{"n_layer": 11, "d_model": 512, "n_head": 8, "n_kv_head": 2, "head_dim": 64, "d_mlp": 3072, "vocab_size": 16384, "activation": "gelu", "norm": "rmsnorm", "norm_place": "pre", "norm_eps": 1e-06, "positions": "learned", "qk_norm": false, "attn_scale": 0.125, "bias": "none", "tie_embeddings": true, "parallel_block": false, "init": "normal", "init_std_qkv": 0.0154, "init_std_o": 0.00328, "init_std_up": 0.0154, "init_std_down": 0.00328, "init_out_by_depth": true, "optimizer": "muon_variant", "lr": 0.00914, "lr_mult_o": 2.0, "lr_mult_up": 0.861, "beta1": 0.95, "lr_head": 0.00374, "grad_clip": 2.0, "warmup_steps": 200, "schedule": "wsd", "decay_fraction": 0.672, "decay_shape": "linear", "final_lr_fraction": 0.1, "batch_tokens": 65536, "seq_len": 2048, "doc_mask": true, "train_tokens": 576700000, "steps": 8800, "dataset": "wikipedia_en"}
MLP neurons of a small language model. Each row is named by its layer, matrix (up: input weights) and neuron, and shows model dimensions 48-175. Each number is 200 + 20 x the weight over its row's rms, rounded and kept within 0 to 999.
After each neuron's rows, "fires on" lists the tokens most often at its 100 highest values on Wikipedia text that the model never trained on.

L5.up2320,221,208,217,197,223,216,175,230,195,163,193,185,199,213,201,208,200,181,132,203,173,203,183,195,207,175,231,211,168,186,256,224,198,218,215,196,224,246,200,229,176,171,188,170,198,204,211,199,232,226,218,199,202,170,188,219,186,223,182,186,222,220,211,175,189,201,215,228,232,218,218,196,187,217,207,141,154,201,179,219,198,199,207,212,199,217,210,199,191,209,187,196,205,187,224,188,205,171,218,222,187,183,177,204,206,192,199,198,194,228,189,196,236,219,231,182,214,201,200,215,201,183,198,230,177,191,213,215
fires on: "'", "-", " its", "on", "ert", "let"

L5.up774,199,234,216,210,145,188,214,182,220,237,170,199,223,198,263,221,186,206,219,196,219,162,208,191,181,224,207,190,232,168,198,244,192,211,195,200,190,184,199,202,232,226,191,193,188,197,216,201,140,223,187,198,202,212,204,232,194,178,196,226,205,205,161,179,201,211,216,192,220,182,198,212,207,233,187,237,219,173,187,181,216,193,221,232,211,220,197,205,192,203,193,209,202,237,181,192,170,156,219,187,219,203,202,171,194,232,190,184,199,170,158,208,208,185,159,187,190,219,190,222,207,164,209,179,218,215,196,185
fires on: " |", ",", " and", " Pts", "\n"

L5.up266,179,208,188,196,192,193,211,203,230,179,214,234,201,204,201,181,160,166,208,190,215,192,190,224,185,187,169,207,245,193,204,188,228,193,210,211,215,219,177,189,165,165,205,211,192,206,163,229,207,214,216,185,178,170,235,204,180,229,246,195,218,220,211,203,202,204,176,204,207,199,229,189,197,202,172,214,219,199,193,185,210,188,190,206,159,169,255,185,179,184,204,186,200,209,185,210,198,177,213,205,176,191,204,194,194,173,203,188,227,211,186,221,227,191,206,169,211,211,185,163,216,227,201,214,186,190,154,192
fires on: "\n", " the", " in", " a", " to"

L5.up232,203,173,207,185,203,191,215,196,191,159,188,227,204,215,199,206,193,172,199,198,172,195,200,207,184,188,192,231,194,168,153,199,185,216,223,196,159,223,226,184,198,243,198,180,205,206,205,199,184,196,160,216,185,193,167,199,203,166,167,202,229,172,238,192,183,216,176,220,236,170,200,229,199,180,181,191,194,194,191,199,193,208,188,210,225,212,192,193,193,210,224,176,137,210,189,163,244,201,139,192,210,220,176,196,212,217,197,175,206,229,195,220,210,194,174,229,199,228,202,194,192,233,180,190,184,154,200,198
fires on: " and", " for", ",", " as", " the", " U"

L5.up1510,184,197,192,236,217,215,203,197,172,207,204,193,199,188,175,201,207,173,210,219,199,243,232,215,183,191,199,216,238,186,205,194,213,155,160,185,197,192,207,202,181,175,211,170,190,187,178,246,171,178,174,202,193,193,164,202,192,206,206,199,222,186,211,218,207,180,224,190,194,194,209,205,226,224,218,227,216,226,165,219,237,202,177,180,170,203,211,180,168,220,199,184,241,213,250,180,175,211,214,227,209,200,234,197,249,247,216,206,192,214,204,200,171,190,225,185,210,204,187,198,223,213,204,227,222,207,189,215
fires on: "2", "1", "0", " ", "3"

L5.up2410,194,215,207,204,212,203,186,201,198,192,211,155,191,206,198,219,229,197,191,218,226,226,222,230,210,213,208,196,200,220,225,202,217,198,201,181,192,171,181,221,201,205,256,235,190,227,200,167,190,217,208,185,206,189,211,223,205,202,221,152,185,188,206,188,245,197,208,185,218,184,191,205,209,194,225,196,206,184,213,194,220,214,213,233,198,223,200,204,203,171,209,183,200,214,231,204,188,215,198,219,234,168,206,191,194,222,236,181,222,188,185,183,149,190,238,174,208,206,199,176,237,211,204,200,174,201,197,218
fires on: "-", "ic", "ing"

L5.up2535,228,207,171,198,210,203,219,227,213,232,254,218,188,199,188,214,199,213,201,201,218,203,196,212,176,223,208,211,191,222,195,175,222,202,206,194,188,202,166,217,195,206,203,207,218,195,153,173,211,203,222,167,197,190,218,229,198,169,181,232,196,229,206,185,213,263,184,208,198,204,185,191,184,204,200,233,171,201,192,229,224,191,177,208,189,210,185,208,199,192,246,227,213,166,208,217,202,238,199,210,238,219,224,194,211,191,188,185,199,200,173,210,195,225,214,203,204,187,214,198,194,175,218,209,203,184,222,232
fires on: " and", ",", " ", " to", " &", "-"

L5.up1702,174,216,202,222,218,130,180,208,205,200,227,206,210,211,193,170,227,217,215,220,217,193,184,180,210,182,201,219,188,210,238,237,203,204,176,170,186,176,195,157,229,198,203,215,223,178,233,199,188,192,237,232,175,180,182,169,179,189,191,205,198,218,166,203,209,223,228,193,180,207,191,221,201,210,213,189,222,199,209,185,193,196,194,215,157,226,215,214,229,164,201,207,187,213,167,185,241,190,198,238,189,183,176,213,174,204,165,253,190,195,208,212,192,212,182,173,171,214,185,203,186,200,202,207,226,199,185,190
fires on: " |", " ", "0"

L5.up3008,180,194,200,202,213,164,191,241,208,185,209,220,187,221,204,198,193,191,241,193,188,233,215,233,196,239,203,186,228,189,188,207,199,182,198,192,168,203,181,172,201,188,200,192,227,187,196,225,216,193,209,202,158,145,186,183,191,168,195,189,217,183,210,157,220,239,221,199,192,201,205,205,187,187,202,180,217,187,219,206,197,181,197,128,205,220,189,153,213,224,192,195,165,171,197,221,188,183,197,180,198,190,194,167,210,190,203,203,207,220,188,226,224,166,181,196,193,210,226,218,181,206,237,179,186,207,198,196
fires on: " I", " The", "-", "/", " the", " for"

L5.up1726,204,193,192,181,199,226,195,210,182,218,219,188,222,216,214,196,191,211,207,188,165,188,198,197,191,202,214,205,227,192,214,206,209,187,185,196,184,235,166,185,199,241,205,148,191,195,206,179,208,213,184,205,184,144,186,169,179,170,194,182,220,224,199,218,175,179,209,219,223,186,205,191,213,210,152,193,202,184,189,180,192,194,194,227,209,189,188,181,196,231,171,200,214,194,232,179,201,186,188,194,186,198,197,164,188,225,164,209,202,186,173,207,227,206,214,209,187,166,224,190,173,207,208,229,209,186,191,220
fires on: "0", "2", "1", ")", "3", "6"

L5.up1410,217,212,207,179,212,212,193,196,217,205,175,227,212,246,213,211,193,189,181,207,215,220,181,208,206,220,154,211,231,186,201,194,195,175,221,160,147,196,189,195,218,195,196,183,197,191,159,207,224,191,207,149,193,214,210,178,182,190,212,209,207,185,212,220,195,211,189,191,209,230,186,191,173,192,227,200,215,176,180,190,205,216,216,209,203,204,213,217,187,201,198,223,188,188,206,182,193,219,232,216,229,196,189,170,202,251,199,218,220,188,183,226,189,185,219,204,192,212,225,186,202,220,220,191,192,218,203,199
fires on: " to", " not", " that", " on", " the"

L5.up976,213,178,203,196,195,202,197,207,231,176,186,225,207,171,167,190,225,182,194,192,212,232,234,226,201,217,196,204,182,251,186,186,203,212,237,226,179,222,185,233,194,228,200,182,213,203,169,181,214,243,168,191,180,187,158,204,215,189,181,188,196,178,200,187,225,197,191,201,242,195,199,210,171,198,184,210,222,191,216,211,219,197,203,185,203,220,233,204,220,210,202,176,235,177,198,218,231,219,175,198,200,204,233,182,200,228,167,189,203,207,194,209,170,167,208,183,219,218,191,202,170,214,191,210,223,211,194,189
fires on: " and", "-", ",", "–"

L5.up2008,198,203,193,188,181,239,194,166,203,194,178,176,173,223,180,206,195,223,229,186,202,190,193,170,203,200,153,186,184,192,201,207,218,158,205,209,160,219,192,190,215,207,197,196,201,184,207,221,211,191,228,223,248,179,213,142,206,187,208,203,207,216,194,207,187,187,219,223,192,195,221,211,184,201,180,230,200,200,185,173,215,190,219,185,205,202,216,212,189,175,164,205,235,184,177,233,184,221,198,209,221,215,221,162,200,231,178,229,176,187,167,199,203,200,202,218,222,203,225,212,196,164,191,195,224,215,202,176
fires on: "1", "6", "ard", "ch", " even"

L5.up551,209,212,174,214,192,184,208,193,182,180,247,170,184,222,198,178,195,204,158,170,182,182,213,255,203,227,205,206,226,235,206,197,169,211,200,176,146,214,191,180,206,225,195,171,176,235,186,184,207,200,196,217,206,227,230,204,215,220,196,188,170,213,198,224,230,223,225,187,162,205,175,211,242,183,233,184,208,195,194,185,201,221,189,229,201,217,203,157,216,222,205,202,172,189,215,195,221,174,190,215,199,218,167,182,228,255,220,229,188,207,161,196,225,212,236,181,194,209,240,155,216,174,216,208,206,219,181,203
fires on: ".", "[", "ian", "inn", "ing"

L5.up711,207,182,218,195,181,198,232,193,192,211,200,206,208,194,190,209,216,152,200,190,223,187,186,195,203,174,228,203,192,211,196,205,210,200,200,210,217,178,211,193,218,221,201,189,194,209,207,193,184,205,179,210,155,179,227,217,189,217,198,213,162,186,179,205,186,204,194,202,181,200,222,205,207,181,194,213,191,200,213,222,182,197,169,191,163,238,198,175,220,198,235,216,162,165,212,199,231,230,220,209,226,217,204,191,195,212,220,212,189,179,181,210,181,205,224,186,216,211,213,243,171,218,203,226,203,208,209,233
fires on: " ", "-", "1", ","

L5.up3058,183,184,205,253,205,210,175,224,185,213,196,208,181,234,203,176,189,166,207,210,192,212,185,212,211,220,252,185,201,191,200,197,144,174,212,195,211,197,171,221,220,212,214,205,213,221,189,227,246,201,209,203,197,190,191,206,185,209,181,207,178,221,202,207,184,228,199,223,178,215,219,181,193,235,185,215,187,217,167,192,171,206,154,214,206,173,197,206,211,212,210,194,189,189,228,191,196,228,214,174,248,192,216,180,206,212,232,184,208,224,190,254,198,159,181,194,193,199,207,241,187,212,214,211,189,177,188,191
fires on: " |", " ", ".", "\n", " only", " C"

L5.up2931,185,222,201,227,198,184,198,209,178,176,220,203,210,228,204,229,203,199,219,204,197,198,239,218,199,210,208,182,179,169,209,186,170,202,222,203,205,204,173,181,227,186,203,180,195,195,204,210,144,230,175,217,221,214,176,194,202,178,212,186,207,187,161,186,188,235,210,194,177,189,231,169,223,224,172,216,171,230,184,220,215,211,167,168,189,180,164,203,178,199,195,208,183,174,209,182,182,208,190,198,175,223,160,193,189,185,224,195,186,223,208,181,192,217,169,185,218,217,258,225,178,215,210,176,172,192,212,205
fires on: ".", " and", "al", " was", "'", "\""

L5.up211,146,177,214,216,185,205,216,214,184,192,186,221,197,194,212,224,178,187,178,193,169,163,234,234,223,207,201,186,179,185,220,202,170,200,171,206,184,194,211,197,195,224,179,189,184,201,162,162,192,202,197,151,193,181,207,192,222,205,202,206,221,182,167,167,194,203,188,190,182,162,203,225,225,175,220,206,186,225,191,178,144,178,214,208,223,214,212,211,170,195,225,194,185,209,232,216,217,171,212,220,188,201,212,216,223,232,198,228,213,203,182,205,213,197,177,205,187,236,175,218,227,184,213,231,192,159,195,176
fires on: " the", "N", " for", " ev", " |"

L5.up2002,179,179,227,211,196,204,218,197,235,183,188,162,206,183,187,189,169,190,202,216,232,196,219,177,213,189,174,169,202,196,181,170,192,187,188,197,211,191,173,211,182,197,183,188,229,208,171,189,194,207,207,199,167,219,215,216,194,209,211,218,193,239,170,218,230,209,202,194,232,213,194,212,184,221,219,194,186,183,198,207,215,156,166,196,226,207,214,192,177,224,183,166,223,187,220,182,210,147,174,234,212,225,156,186,236,173,168,179,188,199,218,214,196,212,222,175,205,181,175,172,209,180,202,218,198,215,179,176
fires on: ",", "ly", " and", " of", " the", "\n"

L5.up999,174,215,206,219,205,178,145,231,211,184,203,165,193,205,209,187,189,209,225,168,221,196,205,206,180,224,194,193,217,191,195,176,199,195,221,191,184,183,183,212,191,176,193,180,240,178,195,212,139,209,193,191,225,206,194,228,175,195,229,209,182,176,208,192,208,197,220,228,164,215,192,199,188,210,217,217,192,193,209,199,228,198,219,201,239,207,221,183,170,187,209,216,187,174,196,219,225,205,227,188,189,195,177,181,225,215,169,207,198,218,172,229,191,195,197,194,229,200,203,217,232,181,204,212,178,173,199,190
fires on: "\n", " ", " to", ".", " |", " at"

L5.up91,179,191,214,194,173,210,219,211,172,200,199,176,219,194,204,216,179,165,189,208,241,200,195,198,230,178,228,199,187,186,217,206,218,208,211,181,176,218,203,210,206,221,192,160,206,190,223,196,171,207,182,161,210,208,193,223,186,188,229,212,218,213,174,191,161,193,173,203,211,151,209,215,205,182,198,159,202,220,213,172,237,156,206,179,204,197,239,182,215,186,158,204,228,200,213,210,177,188,188,227,222,198,182,180,206,215,169,198,229,201,184,193,232,221,178,186,235,216,220,191,173,204,189,235,180,203,213,183
fires on: " of", " the", " in", " |"

L5.up3052,213,191,208,189,202,192,208,231,193,179,223,187,196,209,190,236,213,187,214,181,213,201,190,195,194,215,201,186,203,182,157,206,215,165,189,167,218,201,220,197,244,227,209,205,190,209,187,216,192,223,198,187,184,180,210,206,166,157,209,202,232,225,188,210,201,206,199,215,236,181,194,185,189,181,223,174,189,185,179,198,188,194,199,191,222,193,195,194,191,197,197,205,182,225,201,233,199,194,178,216,191,168,185,201,206,194,171,215,226,173,187,238,210,200,201,170,193,189,183,184,200,195,199,201,201,163,203,196
fires on: " |", ")"

L5.up277,201,203,152,219,205,197,220,213,212,199,197,193,237,202,189,196,200,191,171,208,209,200,163,205,166,207,219,182,221,207,207,246,191,216,217,221,204,194,255,213,188,186,149,203,193,217,192,217,179,225,191,208,161,173,200,185,185,207,210,163,214,192,210,214,209,196,214,177,232,213,189,197,196,182,221,229,205,204,210,180,212,202,163,209,178,181,220,184,202,175,232,197,232,197,205,166,219,196,189,185,211,174,221,223,212,227,222,194,201,226,205,185,219,193,225,210,179,192,211,191,201,234,180,163,204,207,184,181
fires on: " ", "0", " |", "/", "1", "\n"

L5.up298,195,205,184,196,202,209,206,220,190,179,181,210,213,213,226,201,220,244,188,182,196,187,237,213,199,222,188,208,182,177,210,246,200,203,182,216,217,196,214,207,198,227,196,203,193,231,181,201,210,185,212,206,172,208,180,213,170,178,239,208,165,199,200,167,192,217,196,195,201,173,193,182,190,176,225,231,211,190,172,195,198,189,209,223,200,211,214,208,205,205,169,200,190,182,212,190,218,233,226,197,202,206,235,194,200,255,156,210,210,212,220,227,198,197,197,208,202,188,196,191,209,177,187,218,193,200,206,231
fires on: " ", "th", "2", "1", "9", "0"

L5.up747,198,159,211,165,221,200,216,197,187,239,237,159,190,205,187,191,198,174,198,238,197,219,218,215,224,208,199,231,200,220,180,212,194,182,225,227,212,213,205,217,182,190,197,201,207,219,182,190,208,222,223,164,199,213,186,222,231,226,214,191,208,192,209,224,228,206,156,158,208,171,180,148,232,225,212,214,211,209,208,234,206,212,179,207,182,220,173,205,206,194,215,183,200,161,181,220,181,198,185,205,215,177,181,210,184,222,197,147,192,196,206,207,216,202,194,201,227,193,214,171,180,187,221,188,203,213,208,174
fires on: "-", ",", " and"

L5.up2629,193,196,193,214,185,239,183,206,218,228,233,212,179,166,167,215,207,214,204,245,206,218,217,193,187,204,194,197,219,230,215,221,199,197,210,175,185,181,184,179,197,222,185,240,223,215,196,229,199,191,215,209,199,229,211,206,209,162,218,212,221,213,151,231,209,210,211,203,167,225,199,213,215,195,179,204,192,176,176,179,181,168,187,172,191,232,180,189,187,208,201,207,166,177,211,184,219,187,192,205,209,187,218,209,196,171,179,224,228,210,171,252,179,222,155,176,167,166,183,230,195,194,182,200,218,190,180,233
fires on: " at", " in", "1", " of", " ", " with"

L5.up196,194,191,203,176,202,188,209,212,177,164,220,187,225,226,172,228,169,201,205,209,226,218,203,164,191,194,176,166,199,197,203,198,206,236,213,237,197,204,214,181,223,182,169,199,220,230,173,191,198,177,179,214,205,193,222,193,204,167,190,186,190,155,183,225,207,176,236,193,180,186,192,215,182,195,236,208,164,195,234,216,215,189,157,214,199,224,210,223,185,182,201,189,185,184,203,200,194,178,174,214,230,227,210,175,181,182,179,180,193,182,206,205,226,241,164,199,245,206,230,194,188,197,236,182,217,206,214,192
fires on: " was", " who", " had", " the", " which", "'"

L5.up1729,203,184,204,223,209,211,188,229,196,207,183,214,215,224,244,226,167,172,205,214,225,212,183,206,201,202,212,173,200,203,199,196,209,167,202,172,180,213,221,236,223,219,193,204,185,214,172,214,182,209,208,210,197,204,238,211,231,158,207,206,158,189,192,182,167,214,163,229,180,216,230,210,221,210,225,186,204,162,199,198,188,179,182,195,194,180,223,219,197,230,177,185,205,178,217,220,206,223,178,216,192,181,152,194,206,197,191,155,173,175,197,209,219,214,202,196,194,213,189,182,187,222,160,208,162,214,178,223
fires on: ".", ")", " Votes", " |", ";", "4"

L5.up2017,198,190,198,194,218,198,225,221,227,196,200,199,185,209,186,170,224,196,190,185,170,168,154,207,189,199,225,170,194,185,233,218,214,227,192,169,203,193,182,201,225,227,216,211,202,206,210,201,240,181,236,202,206,185,214,198,171,198,205,170,180,205,203,196,188,200,210,211,173,185,229,195,232,226,220,179,223,227,204,185,187,188,203,234,193,204,159,166,202,180,211,189,195,167,179,212,170,219,226,226,212,192,180,206,206,207,200,200,163,196,188,234,157,231,240,193,178,233,219,215,188,210,192,199,168,208,197,185
fires on: " ", "2", "1", ","

L5.up2459,186,182,214,180,187,189,190,192,194,222,185,212,215,212,193,180,205,187,238,213,211,213,180,204,199,192,187,166,179,205,190,186,192,167,217,185,222,202,237,200,214,187,246,179,212,184,192,197,229,193,225,200,183,185,163,191,181,157,186,207,185,213,210,221,152,200,175,190,206,208,177,206,195,187,215,238,195,186,195,191,209,228,201,210,191,218,192,151,196,213,180,219,202,178,191,195,181,184,198,151,213,182,186,165,224,192,234,232,202,238,183,189,148,165,223,204,210,265,215,195,203,160,200,180,179,201,185,190
fires on: " that", " because", ":", " to", " until", " as"

L5.up1393,238,198,178,164,193,206,199,192,187,200,209,251,210,189,182,202,182,197,197,224,197,156,221,193,189,191,187,196,196,192,195,202,239,197,176,183,219,179,179,206,179,190,246,239,241,205,190,205,186,206,189,206,211,166,162,177,203,174,179,208,205,182,198,188,231,220,215,223,186,192,154,205,188,203,192,179,205,225,213,204,177,238,184,162,218,184,178,180,223,190,214,220,219,168,240,176,211,172,188,194,224,206,178,172,175,214,219,206,193,193,204,217,192,231,231,184,213,203,209,216,211,211,216,196,193,219,213,218
fires on: "-", " ", ",", "–", " and", "z"

L5.up860,187,169,179,188,186,199,209,244,210,139,214,170,204,177,190,223,180,197,230,196,213,197,236,178,182,201,178,213,223,195,205,166,210,189,170,231,206,206,227,211,196,193,193,184,183,231,202,190,193,218,184,225,212,191,190,228,184,223,220,205,202,220,198,208,208,188,207,207,225,197,209,212,222,193,182,187,159,184,210,168,191,204,224,206,188,200,223,189,191,182,246,236,183,148,213,200,241,230,196,256,190,172,220,187,205,199,173,194,214,202,203,227,221,188,190,145,232,197,210,203,210,210,195,195,176,215,215,187
fires on: " a", " the", " in", " with", " to", " "

L5.up2834,176,196,227,187,235,191,199,215,202,222,176,205,202,227,210,183,230,166,188,224,230,215,164,208,230,243,214,203,176,187,217,184,194,226,209,162,190,220,189,215,161,223,174,193,212,190,195,201,212,196,192,207,225,207,214,237,212,184,222,186,196,205,203,206,234,218,211,199,171,202,191,179,197,203,254,221,177,153,212,191,214,211,193,193,190,196,185,172,211,212,221,189,230,189,213,216,186,197,207,190,185,200,227,215,219,230,167,211,189,176,210,203,188,218,231,196,228,190,192,213,191,230,252,208,155,161,199,156
fires on: "1", "2"

L5.up1120,190,206,188,181,197,214,176,197,205,191,196,187,242,216,208,195,206,160,221,192,182,204,242,206,198,206,165,203,200,191,201,188,205,232,215,213,204,222,199,222,234,221,208,200,188,234,215,212,223,173,195,239,227,217,180,202,225,219,185,186,224,167,183,199,219,209,210,228,172,204,202,215,201,203,205,204,227,218,166,176,233,182,201,197,181,191,212,182,192,208,205,202,162,202,236,203,204,219,209,240,210,195,219,232,193,215,164,184,227,240,197,214,205,242,216,196,184,190,184,213,186,209,191,205,160,202,200,204
fires on: " the", " and", " in", " of", " from", " at"

L5.up2718,183,202,179,202,232,209,204,205,208,197,190,173,172,204,168,258,194,186,210,198,231,219,201,186,211,168,217,211,176,212,217,221,204,180,184,158,192,172,223,220,193,213,172,180,182,203,205,208,189,193,225,198,215,221,184,177,177,146,231,222,178,206,191,214,203,207,230,213,167,211,195,200,208,202,181,190,190,204,230,191,193,176,186,246,195,212,200,206,240,201,236,195,228,186,198,201,207,181,208,211,217,194,193,215,208,188,185,191,198,216,202,222,196,192,234,227,194,204,202,214,203,179,181,190,175,209,178,176
fires on: " |"

L5.up431,196,184,152,228,212,196,233,202,194,169,200,211,221,183,262,176,214,192,207,186,150,176,191,202,211,192,189,210,197,198,190,220,191,176,202,223,198,182,224,206,179,194,171,186,193,248,193,215,182,201,203,190,187,187,211,228,191,176,232,197,222,171,198,246,173,218,213,200,164,190,235,241,203,183,225,213,252,212,226,214,166,203,150,203,172,225,216,192,194,209,206,183,201,175,231,175,180,185,254,213,198,214,202,199,201,235,193,207,212,194,200,201,204,187,225,183,211,180,184,223,198,221,172,207,200,189,215,183
fires on: "1", "2", "0", "9", " July", "7"

L5.up479,205,188,197,213,158,202,197,205,213,217,211,201,222,197,182,180,202,221,171,199,204,210,219,235,222,177,204,173,194,150,204,244,216,204,172,215,186,208,215,211,235,176,210,240,190,219,243,204,199,193,228,221,212,198,184,216,167,199,199,175,192,184,203,186,192,176,189,179,190,185,208,174,237,232,209,198,198,203,171,152,223,178,213,192,209,201,219,204,200,206,196,226,194,189,184,178,192,205,192,182,236,206,195,191,206,190,218,201,183,227,211,191,175,232,188,198,192,197,180,201,190,188,192,203,231,190,205,195
fires on: " of", " the", " first"

L5.up1859,194,191,177,165,187,222,191,234,202,197,193,209,236,202,175,204,199,210,221,235,222,212,239,228,202,176,197,222,214,214,195,223,219,185,204,233,204,195,224,199,217,210,221,224,181,208,226,172,205,228,211,195,214,227,183,227,158,185,238,196,209,204,176,157,165,193,211,198,223,220,171,214,214,169,193,196,214,195,183,200,210,172,196,190,204,177,220,168,159,189,188,188,150,220,179,204,197,182,204,168,167,199,203,207,208,215,206,230,227,172,212,193,182,183,193,171,236,184,186,227,191,197,197,210,196,210,218,233
fires on: " in", " as", " the", "0", "2", "5"

L5.up2423,203,195,240,193,227,199,220,216,196,238,183,172,212,225,194,216,232,216,233,245,209,209,211,185,199,209,209,166,163,233,220,209,218,198,211,208,183,200,218,218,169,195,225,242,199,218,189,169,214,168,234,231,225,186,215,186,205,208,183,229,230,191,228,204,169,221,177,147,217,178,200,214,186,224,186,160,187,183,214,200,179,223,208,221,186,187,177,178,227,181,188,225,242,183,219,205,212,183,262,277,196,208,230,189,206,210,198,160,238,171,218,210,224,205,188,194,179,196,211,183,173,168,188,190,245,186,210,242
fires on: "0", "ic", "ric", "sc"

L5.up323,222,182,227,197,220,202,201,205,188,202,186,223,215,162,196,197,189,208,184,179,191,162,196,198,215,168,182,189,222,220,213,210,193,221,201,186,191,180,165,229,191,207,202,188,205,194,232,210,200,204,189,231,225,207,192,198,211,189,181,179,197,205,185,221,189,218,188,209,193,191,206,206,206,213,196,204,196,182,199,224,171,199,172,205,224,200,163,216,191,233,183,207,182,220,195,190,200,172,192,178,204,216,194,176,191,217,191,198,197,205,183,224,163,234,172,215,209,215,207,246,224,217,241,235,240,207,199,245
fires on: " and", " the", " or", " its", " then", " a"

L5.up316,197,194,182,210,173,183,206,203,199,205,228,200,184,208,186,214,203,211,192,223,214,206,200,223,167,204,202,185,199,187,211,208,185,215,214,171,201,209,249,205,185,192,197,230,183,202,204,233,190,187,236,192,197,236,208,147,226,211,196,163,172,173,198,236,192,204,194,236,186,210,172,216,186,183,205,197,173,208,219,212,197,187,222,196,208,198,199,203,176,194,225,206,173,200,243,194,172,182,197,237,185,203,250,182,173,215,189,173,235,184,174,184,221,218,192,198,186,199,178,219,152,210,179,164,195,211,194,219
fires on: " the", "'", "1", "-", " in"

L5.up1066,208,169,194,194,195,209,234,188,180,214,196,224,206,211,207,200,165,215,208,197,198,214,216,199,224,189,177,164,208,212,177,232,174,196,210,226,172,173,212,184,186,205,191,205,153,185,206,196,155,194,226,169,159,245,216,203,188,174,194,212,199,209,206,227,201,198,188,236,195,210,227,229,222,196,199,199,215,206,161,180,168,210,214,186,179,222,188,216,197,201,191,225,169,189,202,210,200,203,207,198,218,256,190,173,186,201,187,202,211,177,194,228,224,190,191,174,231,184,203,178,218,225,215,157,187,219,211,177
fires on: "9", "8", "5", "1", "2"

L5.up2117,237,187,191,213,224,181,207,242,165,217,226,213,214,201,187,194,205,206,198,197,206,219,172,194,219,212,219,190,182,231,203,169,136,198,177,185,218,204,176,196,165,200,205,207,266,197,181,151,178,224,183,175,169,203,200,208,175,207,175,195,157,179,187,180,185,171,186,179,252,241,156,188,201,209,204,220,190,187,183,200,223,198,198,203,185,179,182,175,202,184,204,205,236,204,222,186,172,206,198,202,168,206,206,182,199,254,200,215,222,193,188,220,206,217,223,191,193,233,217,203,180,218,214,230,139,186,181,176
fires on: " ", "ion", "2", "qu"

L5.up225,232,189,170,188,213,191,197,193,225,185,154,168,204,191,221,254,224,196,168,176,198,184,205,186,205,221,202,227,197,195,164,218,210,187,224,194,177,238,183,219,196,216,241,182,206,188,225,221,187,202,237,199,191,233,185,247,223,240,221,211,209,199,175,234,191,209,207,208,201,179,213,208,165,192,211,229,193,219,197,209,235,188,189,225,178,243,203,212,199,193,201,212,189,198,193,211,192,177,211,194,197,191,196,180,200,193,202,201,211,201,148,205,198,199,187,222,218,214,232,193,202,178,218,183,208,196,181,195
fires on: "\n", " and", " to"

L5.up638,239,182,172,175,205,192,188,165,208,207,193,212,199,176,207,203,192,247,217,153,167,217,191,190,188,195,210,201,200,159,214,196,215,223,177,231,196,207,183,169,227,205,198,171,201,187,188,188,179,189,203,210,202,184,207,185,201,188,218,217,175,211,198,219,216,186,197,197,217,185,209,198,217,205,206,197,222,180,208,193,235,168,179,201,173,190,213,227,187,206,202,243,209,187,238,235,218,220,182,223,164,191,227,187,195,210,186,209,209,175,175,195,189,202,209,207,180,175,209,220,179,197,203,211,162,227,172,194
fires on: " of", " W", " Pld", " L", " GF"

L5.up2590,228,214,206,157,187,183,176,192,174,187,200,227,229,199,185,209,210,201,162,166,214,179,204,171,203,205,163,187,194,197,202,204,193,187,232,189,195,193,209,205,202,188,160,202,246,184,223,223,226,204,206,182,194,188,205,224,170,188,201,183,196,184,195,199,179,201,167,201,204,179,216,222,189,207,213,206,217,211,169,207,153,210,191,189,183,204,194,145,200,205,204,214,196,191,175,186,203,182,238,182,173,225,232,170,201,195,158,213,198,167,203,207,227,179,173,221,225,195,199,233,195,187,183,208,201,190,208,219
fires on: " the", " to", " and", " for", " |"

L5.up904,181,224,186,213,244,175,187,254,186,165,205,219,181,234,190,207,192,177,199,176,199,222,220,220,181,172,196,229,208,183,212,205,201,200,162,215,184,190,188,170,203,162,190,159,203,176,203,207,218,197,182,217,202,171,196,223,194,211,170,188,229,203,193,204,226,203,213,178,199,239,199,212,207,218,214,179,179,220,209,203,187,165,176,191,167,187,236,204,188,238,188,200,203,203,193,175,185,175,209,163,205,187,178,194,195,197,169,198,178,176,186,179,222,203,209,186,192,200,209,226,221,209,188,220,184,151,206,176
fires on: "-", " a", "."